From a checkpoint of a small transformer trained on Wikipedia: MLP 1280 GELU.
MLP neurons of a small language model. Each row is named by its layer, matrix (up: input weights) and neuron, and shows model dimensions 0-127. Each number is 128 + 32 x the weight over its row's rms, rounded and kept within 0 to 255.
After each neuron's rows, "fires on" lists the tokens most often at its 100 highest values on Wikipedia text that the model never trained on; "fires after" lists the tokens most often just before its 100 highest values on Wikipedia text that the model never trained on. A number after a token or word is its count.

L2.up740 [118 100 150  60 121 180 145 136 117 126 143 171 136 117  60 159 126 116 108 135  94 139 129 143 190 122 158 121 139 114 121 137 144  76 163 101 222 152 158 110 117 148 102 142 122 117 169 150  97 154 142 148 134 155  58 147 102 109 133  96 102 158 164 124  92  95 163 196 128 125 104 105 126 166 112  95 181 146 103 177 140 133 151 101 155  36 134  82 103 163 149 136 166 130 149 113 171  73 132 154 172  92 124 168 140  62 133 102 126 113 142 132 111 120 113 103  35 157 176  95 125 160 111 181 157 143 140 154]
fires on: "\n\n" 72, "\n" 13, "N" 4
fires after: " =" 31, " |" 13, ") =" 8, ") |" 4

L2.up221 [ 89 134 160 166  95 136 159 124 114 133 162 131 112 123 114 120 120 173 137  96 140 112 186 115 127  81 118 189 148 100 123 128  56 179 131 135  56 189 121  97 132 111 143  81 174 117 152 110 138 180 174 120  96 154  89 110 149 130 120 107  99 107 162  89 155 126 144  71 127 145 155 150 124 178 167 145 106 125 145 147  91 159 133 125 155 135  72  83 159 126 162 152 160 116 155 156 136 173 148 137 132 123 123 145 137  96 117 132 145 178 143  86 139 128  98 146  93 114 144 173 110  71 182 127 130  91  91 131]
fires on: "0" 39, "C." 8, "96" 6, "D." 5, "A." 4
fires after: "." 91

L2.up1171 [134 136 168 164 106 122 112 123  99 157 119 149 145 162 132 126 129 145  58  25  50 178 156  51 206  73 166 180  99 146 150 125 159 127 129  71 142 186 101 123  90 136 175 122 160 164 133 132 148 121 161 119 107  85 143 161 130 130 142 133 138 143 117 121 117 152  82 116 132 138 116 102 125 114 160 123 135  78 133  90 133 140 135 132 144 142 140 120 116  99 141 173  77 144 134 119 140 139 150 156 128  36 124 181 123 109 125 139  62 121 130 117 141 128 129  96 114  76  91 153 131 114  78 154  71 124 120  99]
fires on: "==" 39, "==P" 8, "===" 7, "====" 6, "ec" 5, "== C" 5
fires after: "\n\n" 83

L2.up888 [155  87 173 116 130 159 113 115 144  34 120 123  99 106 136 153 126 114  84  61 161 122  96  75 232 102 125  91 144 153 165  94 153 175 139 131 144 123 107  82 131 136  82 127 110  87 165 139 140 112 139  61 171 117 123  26 142 115 113  90 140 136 145 148  97 162 152 146 144 166 105 154  70 163 145 123 116  93 133 134 136 166 178 139 113 122 130 151 139 189 127  50  86 123 134 173  83  87 204 134 198 112 112  95 112 135 130 129 168 148 208 108 143 144 100 128 132 144  93 147 109 148 142 127 103  97  87 147]
fires on: "\n\n" 62, " Minister of" 5, "NC" 4, " of" 4
fires after: " |" 30, " |  |  |" 7, " |  |  |  |" 6, ";" 6, " U" 4, " |  |" 4

L6.up7 [126 133 157 145  90 112 107 105 142  37 173 150 107  86 177  89 124 122 210 111 146 166  95 145  88 109 127 133 153 114 143 151 145 129 147  97 126 164 126 139  99 112 109  43 155  96 165 159 119 165 132 145  97 106 143 142  77 203  86 113 103  97  85  99 141 143 184 165 180 116  80 126 200 107 155 108 172 114 110 144 130 126 163 110 176  76 192 143 134 115 155 173 100 123 188 150 184 162  87  94 104 141 156  87 141 125 128 103 111 152 147  90 220  85 161 207 174  76  85 135  94 137 159 186 151 148 180 141]
fires on: "–" 30, ":" 24, " te" 11, "-" 11, "eg" 5, "sc" 4
fires after: "1" 18, "3" 12, "2" 9, "21" 6, " V" 5, "11" 5

L2.up781 [161  84 136 140 123 139 110 117  99 198 102 175 142 162 142 132  86  99 118 175 193 113 148 104 119 142 108 136  73 106 158 111  99 100 135 149  32 155  57 139  92 176 183 148 109 102 128  97 150 125  76  86 140 142 111 161 149 130  33 151  80 125 125 136 123 144 130 104 105  96 113 143 116 112 106 139 113 135 171 172  89 129 108 113 120  88 161 102 190 132 173 156 158 102 174 111 137 132 171  87  87 153 134 129 121 132 156 137 148 130 104 131 142 145 127 173 114 190 101  97 100 135 158 158  87 101  82 116]
fires on: "%" 27, "4" 8, "1" 8, "3" 7, "8" 6
fires after: "." 56, "1" 5, "9" 4, "4" 4

L2.up542 [133 180 136 112 160 121 148 146 140 149 167  73  29 133 134  96 107 138 113 112 118 111  97 102 179 108  88 146  94 154 181 143 120 125 112 143 206 102 125 167 116 146 139 169 124 136 148 151 167 127 176  81 135 133  64 142 121  77  82 105  79 125 109 154 131 138 202 108 150 118 139  28 147 124 117 145 100 140 159  98 145 148 148 112  58  87 135 168  86 128 162 144 139 113 126  89  98  41  99 101 122 150  65 134 110 197  73  59 139 197 158 101 122  76 124 142 142 178 139 141 153  93 154 166 123 107 102 105]
fires on: "===" 39, "==" 24, "\n\n" 17, "====" 8
fires after: "\n\n" 77, ") |" 6

L2.up352 [143 125 118 141 102  89 124 120 109 142 145 129  98 210 113  83 103 118 168  87 125  81 123  71 124 124 132 152 185 152 156 137 153 119 151 172 165 106 106 149 159 129 132 138 186 121  74  87 118 155 132 147 111 131 173 104 129 186 111 167 117 149  70 165 152 138 208 127 115  82 190 127 125 149 107 162 131  94 116 127 139 152 139 127 172 152 140  79 133 116 142 138 180 138 173 121 142 119 138  59 111 160 125 167  88 150 126 119 108 175  99 101 169 105 140  95 130  56 125 125 113 171 161 117 107 115  79 198]
fires on: "==" 25, "===" 16, " to the" 11, "|" 6
fires after: "\n\n" 45, " similar" 5, " con" 4, " sh" 4

L2.up1028 [ 94 164 184  73 110 140 191 129  88 115  96 106 116 127 180 100 125  84 190 127 159 185 202 196 171 157 149 189 103 135 120 157 168 125 148 130  96 172 167 102 115  81 117  87 128  88 132 118  90 148 143 138 107 126  79 165 162 139 149 121 132  60 143  91  90 147 149 144 128 127  93 183  80  61 161 120 126  77 143 111 130 116 134 153 132 159 105  98 135 134 166 111 114 121  45 172 127 108 147 117 102 163 170 146 175 160 156 106 142 146 159 172 124 117 145 123  58 149  91 118 114 103 122 127 128 137 140  90]
fires on: "\n" 59, "z" 6, " cor" 4
fires after: " |  |" 28, "\" |" 9, " |" 9, " chronology" 4

L2.up332 [106  71 108  80 165 111  82  97 186 135 171 176  95  88 106 124 127 157 142 121 161 151 169 115  81 153 142  92 144 131 142 129 105 161 140  85 158  77 110 109 172  80 141 121 134 142 148 144  94 131 110  77  68 105 109 118 139 101 111 128 167  99  87  93 145 126 106 105 138 113 143 133 171  91 154 135 109 191 154 148  96 139 120  79  89 165  96 102 134 167  40 102 122 130 155  86 144 162 168 150 111 154 150 143  88  74  85 169  95 125 117  99 155  75 122 156 106 130 143 142 117 189  49 105 107 166 152 101]
fires on: "\n\n" 52, "\n" 22, "+" 8, "." 5
fires after: "." 35, " ==" 7, ")." 6, "==" 6

L2.up1277 [110  98 123 163 117 207  81 144 166 113 117 173  88 200  94 109 134 104 109 153 113 233  97  98 139 122 154 112 148 189 138 112 131 107 155  24 115 107 158  91 140 131 148 137 100 139 168 155 132 123 133 167 171 134 126 112 157 128 138 151 150 144 145  97 108 110 165 132 155 177 121 174  84 115 195 123 123 111 131 183 135 137 110 141 100 155  80 175 140 207 107 161 114 135 150 113 141 123 180 122 130 144 118 109 166 131 129 183 169 133 156 120 179 154  91  36 136 135 140 136 139 155 125 132 158  95  61 142]
fires on: "\n\n" 98
fires after: "." 40, " |" 12, ")" 7, ") |" 4

L2.up81 [115 148 144 125 107 195 105 108  88  85  35 127 154  99 105 116 112 101  98 125 137 143 124 152  96 146 106 130 118 103 133 158 113  83 182 143 138 149 130  82 140 173 166 164 155 107 114 141 169 124 132 122 133 119  91 155 192  97  97 142 119 131 131 115 204 196 127 100 130 175 174 132 102 140 113 138 157 130 145 156 152 121  65 145 158  92  72  57 145 103  68 153  93 189 121 156 126  83 152  79  76 131 126  93 152 137 106 141 146 145  71 102 154 194  97  76 123 154 136 144 124 165 118 241  94 133 132 144]
fires on: "|---|---|---|---|---|" 17, "| Total" 15, "|---|---|---|---|" 13, " of " 6, " chronology" 6, " to " 5
fires after: "\n" 55, "|---|---|---|---" 7, " area" 4

L7.up105 [136 142 166 120 134  70 123  88 135  84 128 141 107 141 185 143 130  81 135 145  93  61 105 135 128  92  96 120 157  80 126  74 153  78 144  77 127 157 111 177  98 120 123 120 129 117  92 174 112 110 185  90 108 122 115 176 103  93 153 140 132 125 111 138 104 141 255 118 136 132 107  91 150 149  74 135 110 126 126 184 122 131  80 122 157 105 137 175 169  75 116 137 118 122 149 122 199 157 134 129 103  58  90 118  84 167 136 107 129 101 175  63 135  75 111 177 139 134 131 118 112 155 127 142 115 150 144 103]
fires on: ":" 39, "." 25, "," 14, "; " 5, " of " 5
fires after: "2" 15, "1" 13, "3" 9, "4" 8, "21" 6, "6" 4

L2.up947 [125 129 148  74  67 137  85 131 147 106  86  88 176 108 129 120 135 156 138 128  91 120 154 144 169 152  80  94 133 208  92 132 176 119 157  96 132 138 174 136 134 133 136  58 139 119 152 113 145  63 108 169 165 145 128 163 135  92 111 144 155 121  13 156  96 128 105 146 166  86 135  97 126 126 176 152 165 180  98 149 182 191  74 117 125 137 174 145 147 187 114 135 110  86 110 105 146 123 125 168 131  98 124  93 125 178 117 119 126 117 146 123 208 129 101  99 178 179 126 125  92 108 170 111  94  66 117  95]
fires on: "1" 68, "2" 17
fires after: " in " 28, " June " 13, " the " 6, " May " 6, " October " 6

L2.up626 [161 177 151 145 150 125 128 136 159 148 120 162 150 136  90  78 152 143 136  97  69 193 205 123 136  89 152  48 115 131 125 164 141 155 151 139 106 159 109 124 106  95 120 152 117 118  97 119 134 128  98  78 117 124 127 126 136 119 149 103 166 163 157 152 158 135 103 182 134  84 154 116 194 107 106 164  92 111  78 176 117 182 113 129  99 100 146 157 107 182 114 176 141 158 123 113 122 135 108 119 105 145 197  92 140 144 124 173 116  84 171 162 132 156 158  98  87 110  82 164 112 152 124 147 171 143 101 130]
fires on: "9" 28, "8" 27, "88" 10, "86" 6, " requ" 6, "87" 4
fires after: " | " 47, "1" 16, " K" 6, ") | " 5, ", " 4

L2.up531 [138  34 173 117 111 145 155 121  98 133 119  93 158 189 101  95 193 181 121 156  98  77 145 136 146 169 109  92 120  57 174 117 149 141 151  84 114 106 131 152 117 123 152 138 150 109 112 103 150 194  58  85  94 157 105 132 146 183  82  92 103 141 136 190 126 108 159 139 110  84 139 125  64 110 107  98 100  90 124 136 127 107 114 118 154  78 126 124 153 145 151 147 172 121 136 138 152 132 126  59 154 112 106 151 152  89  73 149  96 106  80 157 128 131 158 102 145 104 180 158 144 134 114  81 129  78 105 169]
fires on: "\n\n" 48, "===" 15, " temper" 8, "iving" 5, " age" 4
fires after: " =" 24, "\n\n" 14, " d" 8, ") =" 4, "ian" 4

L2.up546 [127 154 194  99 112  95 116 102 125 138  90  62 150  81 130 111 153 158 193 170 181 193  91 164 141 123 169 152 110 134 142 107 155 123 153 115 124 206 132 109 129 129  96 114  61 141 149 152 134 151  82 108 110  84 158 175 131 195  92 150 185 140  79 117 147  98 122 157 131 128  75 111 182 112 109 174 138 152 127 102  10  94  68 118 127 138 110 112 144 196 141 107 156 113 190 136 125 142 132 119 149  71 151  67 140 124  98 137 197 176 127 145  87 130 144  78 163 122 117 129 115 148 155 163 172 151 161 124]
fires on: "8" 62, "′" 8, "°" 8
fires after: "1" 24, " | " 17, "; " 6, "120" 4, "," 4, "46" 4

L2.up1237 [111 115 147 133 116 159  98 134  96 168 183 118 181 136 164 143 105 211 141 168 124 115 163  92 149 163  83 131 161  81 119 104 158 111 171 133 140 148 147 175 132 129 148 126 144 132  83 111 105 149 163  46  64 142 164 143  98 144 116 101 119 134  75 160 221 115 192 152  84 118 159 147  70 134 138 111 169 181 100  96 124 154 139 164  77 159 148 152 148 147 140 158 107 120 149  89 133  96 106 137 187  88  72 157 135 125 105  84 105 138 105 147 232 154 136  98 134 147 119 131 134 162 157 232 144 135  65 137]
fires on: "==" 32, "==B" 12, "==A" 8, "==M" 7
fires after: "\n\n" 100

L2.up469 [166  87 138 136 130  50 159 121 150 146 229 105 159 134 133 114 103 106 183 135 142 143 187 128  96 144 111 108  95 115 161 109 112 106  97 118  84 152 108  96 121 120 110 157 142 176 158 144 130 139  73 130  89 128 140 144  99 112  84 114 158 162 129 125 121  83 117 125 122 103 120 131  51 131 137 146 140 148 125 176 150 146 122 108 172 133 152 129 137 114 124 153 112 121 216 102 138 130 119 139 104 105 204 139 106  89 126 164 103 174  44 129 121 145 132 137 113 142 140 126  96 158  54  77  93 123  88  96]
fires on: "\n" 74, "\n\n" 26
fires after: "==" 19, " ===" 18, "." 17, " ==" 17, "==History==" 5, "===" 4

L6.up774 [131 158 153 109 156 105 106 166 145 107 137 135 116 214 128  84 144 126 148 156 116 158  99 127 107 115 100 167 144  84 121 107  62 136 157 124 173 146 122  68 145  46 154 105 147 142 160 143 125 121 102  81 171 112 136 105 153 114 119 155 146 172 154 126 132 126  80  92 110  99 125 111 169 153 111 169 117 153 146  99 139  93 103 140 181  97 129 143 126  79 170 137 131 119 148 145 104 200 141 103 114  75  74 114 135  92 113 173  88 126 127 134 200  96 141 133 149  94 145  84 100 161  69  86 190 155 173 117]
fires on: "." 44, "," 31, " or" 11, "or" 6
fires after: "2" 22, "1" 12, "5" 10, "7" 6, "6" 5

L2.up831 [138 119 134 109 102 118  86  58  57 176 142 109 157 129 138  93 146 132 122 133 143 115 192 162 135 219 118  84 111 124 166 167 126  74 134 153 133 115  87  59 127  88 132 100  93 161  76 167 103 145 161 146 165 108 100 175 111 146 117 124 158 137  98 196 141 152 119 104 144  75 136 106 148 151 139  94 137 112 136  64 158 153  63  77 131 154  77 100 120  97 206 141 135 183  80 108 124 155  95  85  99  66 144 139 154 110 120 162 146 109 112 144 192 158 151 192  94 185 110 109 119  93 127  97 114 174 122 172]
fires on: "0" 33, " o" 13, "pr" 7, " ob" 7, "–" 7
fires after: "; " 20, " U" 7, " | " 7, " Y" 6, "0" 6, " prom" 4

L2.up210 [146 101 170 130 110 142 124 134 140 103 178 166 133 165 115 118 148 156 120 164 146 123 151 127  92 175 118 199 112 152  86  56  26 148 175 109  63 164 133 115 138 140 183 149 215 145 162 139  93 143 213 167 114 127 124 110 129 164 148 121  66 131 175  92 147  81 158 161 112  71 148  82  82 162  81 180 121 154 132 110  86  66 122 118 126 111 138 134 103  95 107 102 174 133 145 123 126  88 120 152 105 189 180  99 173 116 122  97 128 148 102 152 133 120 117 107 148 113 162  83 171 137 135 131 165 121 110  39]
fires on: "5" 19, "9" 13, "4" 13, "3" 5, "\n\n" 5, "7" 5
fires after: "." 90

L2.up940 [ 93 119 167 171  87  97  93 163 103  69 189 152 103 186 120 106 143 121 108  68 130 148 138 181 113 112  97 181 138  66 167 109 144 111 199 158 145 130 100 134 136 129  83  85 143 135  92 142  55 130 101 149 174 134 157 108 114 145 145 116 152 141  93 136  96  90 167 138  86 174  18 107 135 116  82 106 185 146 122  86 113  98 116 123 163 198 146 134 161 155  86  95 160 152  81 130 152 106 120 102 115  60 155 135 125 118 177 119 147 139  76 123 204  90 127 134 119 122  42 125 168 110 127 119 143  51 149 106]
fires on: "1" 54, "0" 26, "2" 14, "3" 5
fires after: "–" 97

L6.up895 [157 107 101 143 123 163 126  91 198  74 146 125  68 151 108 165 123  79  83 158 129 159  98 111 109 142 108 100  70 102 125 125 113 107 146 102 177 145 132 161 105 170 142 137 101 109 124 107 169 134  52 143 166  90 176 100 113  44 165 137  78 111 116 126 164 119  85 162 106 146 115 116 155  88 111 127 153 158 136 124  62  97 125 111 140 105  93 153  86 145 140  97 156 126 143 129 153  98 192 148 175 170 144 119 174 127 168  98 135  96 113 114 114 158 160 148 116  60 130 113 156  55  61 114 126 153 170  94]
fires on: "\n" 41, "il" 14, "'s" 10, " sound" 5
fires after: " |" 20, " |  |" 15, " Comp" 14, "It" 4

L7.up326 [132 144 142 111 117 139 207 147 227  89  86 123 133 141 116 145 135 182 175 190 120 124 130 124 102 127  90  85 144 140 108 135 168  91 176 132 124 116 144 106 142  84  84 160 156 125 108 176  78  82 149 145 106 141 149 114 175 158 152 103 145 170 136 164 112 108 170 175 106 142 109 110 167 185 170 119  89 178 120  77  86 160 110 160 121  83 109 156 108 198 109  61 126 112  95  90 133 123 134 134 120 111 152 157 118  91 103 125 104 132  84 102  64 147 105 116 136 159 171  96 171 173  83 121 140  95  66 139]
fires on: "\n" 83, "\n\n" 15
fires after: " |" 22, " |  |" 21, ")" 10, " politician" 5, " player" 4

L2.up955 [152 110 137 148 141 145 136 148 113 191 127 113 109  88 144  94 167 146  90 164 122 156 111 185  82  94 154 175 175 119 123 144  50 151 128 153 162 106  93  70 143 149 156 170 109  72 104 158 122  99 123 158 115 137 134 167 128 163  80  96 108  94 133 146 128  77 117 147 162 174 134 117 135 141 110 167 147 158 165  92  82 107 124 163  62 136 110 147 100 172 128 125 155 159  67 130  87  66 164 133 105 158  93 175 129 143 134  72  84  95 126 134  98 144 121 155  76 152 146  85 170 111 154 200 100 128 160 136]
fires on: "\n" 80, "le" 6, "ist" 5
fires after: " |" 18, " % |" 9, " % | ±% |" 9, "|---|---|---|---|---|" 7, "|---|---|---|---|---|---|" 6, " ass" 5

L2.up46 [104 141 173 119 107 157 130 119 134 131 148  95  84 138 142 104 110 193 177 136 140 159 162 172 151  95 172 143 171 101 170 133  83 222 137 113 130 146 166  72  72 113 147 122 131 137 182 149 138  97 158 140 186  93 136 137 164  53 107 208 158 133 109 169 129 146 127 127 109 137 142 156 179 125  85 134  63  94 170  89 101 154 107  81  79 209 105 140 158 104 141  71 125  91 163 148 124  94 110 143 105  87 118  89  92 120  62  62 109 180 134 115 116 176 115 152 124 174 156  86 123  88 166 155 136 118 160 126]
fires on: "|---|---|---|---|---|" 20, "|---|---|---|---|" 15, "|---|---|---|---|---|---|" 9, " % | ±% |" 9, " O'" 9, " De" 8
fires after: "\n" 49, "andidate | Votes |" 9, "|---|---|---|---" 8

L2.up986 [132 173 129  64 114 182 157 139 149 125 116  51 161 158 140  88  72  94 136 121 171 154 134 112 163 221 135  94 121 119 202 110 133  96 130 110 164 155 170 140 161 166 116  93 155 158 123 138 118 179 121 120 150 151 101 127 185 149 153 158 151 127 136 127 118 131 132 151 126  88  77 136  89 183 109 143  79 121 131 144 149 169 136 188 134 123 151 115 137 119 136 176  92 130 155 151 114 114 152 130 177  86 158  91  72 116 123  75 120 164 130 202 173 183  72 130  96 133 147  71 116 111 129 134 107  61  66 135]
fires on: "\n\n" 67, "| " 11, "|" 4
fires after: " =" 33, "\n" 22, ") =" 8, "\n\n" 5

L2.up124 [145 147 111  99  89 119 143 219  43 148 178 119 116 127 101 133  67 117 105 154 154 121 141 138 105 168 137 134  81 148 126 114  78 144 138 142 122 168  88 130  81 104 136 113  98 153 150 114 168 162 141 145 150 154 127 127 114 101  26 129 113 140 123 144 184 165 116 144 152 143 104 120  80 126  76 127 153 130 190 126 127  98 138 124 141  95  97  56  78 120 154 129 124 125 130  74  68  86 126 101 139 145 169 140 162 130 114 135 137 121 146  86 134 125  91 136  53 140 155 119 158 160 107 165 186 112 119  76]
fires on: "0" 49, "w" 6, "el" 5, " by" 4
fires after: "." 32, "–" 9, ":" 6, " " 5

L6.up258 [152 142 159 125  95 201  63 194 136 120  77 154 176 130 107 118 115  74  78  97 107 138 123 165  77 104 112 102 129 140 132 123 126  84 169  49  70  72 135 125 124 114 156 101 143 114 109 139 150 169 152 101 131 169 128  92  54 200 146 126 195 113 103 138 123 114 141 109 142 124 139 164 125 109  75 142 136 123 116 121 108 110 137 163 148  76 174 162 170 110 156 168 167  86 122  92 142  65 112 103 121  91 142 135 160 172 165 147 134  68 108  84 113 147 105 178 110 148 148 154 167 113 166 102 165 152 112  55]
fires on: "8" 26, "6" 16, "7" 15, "5" 14, "4" 8, "è" 4
fires after: "1" 28, "3" 8, "," 6, " |  |  | " 5, ") | " 4

L2.up1278 [ 95 119  73 111 161 189 135 103 115 121 200  99 119 154 135 125 164 145  95 144 154 153 135  93 103 142 106 118 127 163 104 137 128  33  92 126 132 150 113 104 119 174 139 110 116 170 193 101 130  83 103 106 130 117  84  81 143 125 173 111 138 137  84  66 136 151 161 139 153 136 169 155  59 151 203 181 128  99 131 179  90 129 128 134 128 141 145 140 103 158 142 175 106 100 150 108 144 149 105 171  73  43 153 163 168 112 137 147 174  76 148 156 149 128 112 123 111 104 149  94 110 151  70 161 126  98 108  78]
fires on: "\n" 69, "\n\n" 28
fires after: "." 23, " |" 17, " |  |" 13, ")" 7

L2.up118 [117 106  91 122 149 124 182 171 128 153 170 145  54  98 187 128  89 196  75 149 144 131 110 207 184  95 100 144 137  99  88 137 102 134 154 118 121 113 112 137  82 134 135 150  88 151 188 185 141 114 165 132 111  98 136  88 104 146 154 113 150 123 179 106 118 149  78  90 122 126 160 156 161 109 162 121 120 171 112 117 182 126 127 132  87 117 200 158 105  88 176  35 123  98 130  91  80 109  91 106 133 124 136 118  97 139  82 110 196 164 162  98 151 147 124 133 135 111 153 127 140 198 140 111 109 130 112  69]
fires on: "===" 25, "====" 9, "\"" 7, "ce" 6, " | \"" 5, "For" 4
fires after: "\n\n" 40, "\n" 19, "|" 6, "forman" 5, " promoted" 4

L2.up928 [119 120 158 121 120 115 134 112 136 194  79 114 142 122 113 123  66 137  88 123 149  59 125 135 186 134 163  91 152 138 137 117  96 139 187  70 111 124 140 142 154 144 115 117 147 109 160 116 158 197 138 169  42 174  64 154 112 117 130  58  63 156 130 136 162 135 155 117 122 127 157  70 129 154 107 172 163 138  97  80  34 117 143 118 110 147 147 163  97  83  96 137 151 142 199 137  96 145 148  86 114 168 138 105 103 135 139 117 168 106 128 117  82 122 153 142 125 168 154 137 164 147 146 118 178 117 153 114]
fires on: "0" 28, " com" 13, " prot" 9, "1" 8, "8" 7
fires after: "." 54, " and" 4, "," 4

L2.up710 [125  98 117 137 138 165 139 114 104 158 173 132 120  97  83 119 136 121 142 162 125 100 171 142 252 169 127 144 162 154 104 121 162 130 133 145 106  61 183  97 159 105  96 153  81 103 140 156 143 129 124 145 140 123 124  93 154  94 102 122 101  95 140 143 255  98 127 121  64 129 147 129  82 106 144 126 115 117 118 124 129 126 128 151 112 138 158 167 167 144 127 118  93 143 127 145 121 122 129 126 114  14 106 112 103 106 148 121 166 183 105 106 130 133 137 114 132 129 128 142 110 141 125 107 146 131  97 133]
fires on: "|---|---|---|---|---|" 18, " medal –" 11, "|---|---|---|---|---|---|" 9, "==" 9, "|---|---|---|---|" 7, "=" 7
fires after: "\n\n" 34, "\n" 32, "|---|---|---|---" 9, "| Gold" 6, " Silver" 4

L2.up922 [152 163 152 184 174  97 159 177 136  40 106 145 190 144 130 149  89 191 165 207 113 110 130 179 120  94 110  53 165 129 136 139  78 146 152 130 158 128  72 141 152 159 120 113 126 159 107 129 130 107 123 114 108 102 145 121 126  92  68 122  80 101 120 134 137  73  71 171 109 137 112 145 134 145 140  70 141 178  62 113 158 162 109 153 150 134 138 160 156 126  94 155 123 150 138  84 143 153 152 142 130 113 158 130 125 196  83  92 124 142  77 148 145 112 136 122 152  81  70 144 104 102 138 151 172 165 107 134]
fires on: "1" 100
fires after: " | " 32, "; " 5, " (" 5, " m (" 5, " the " 5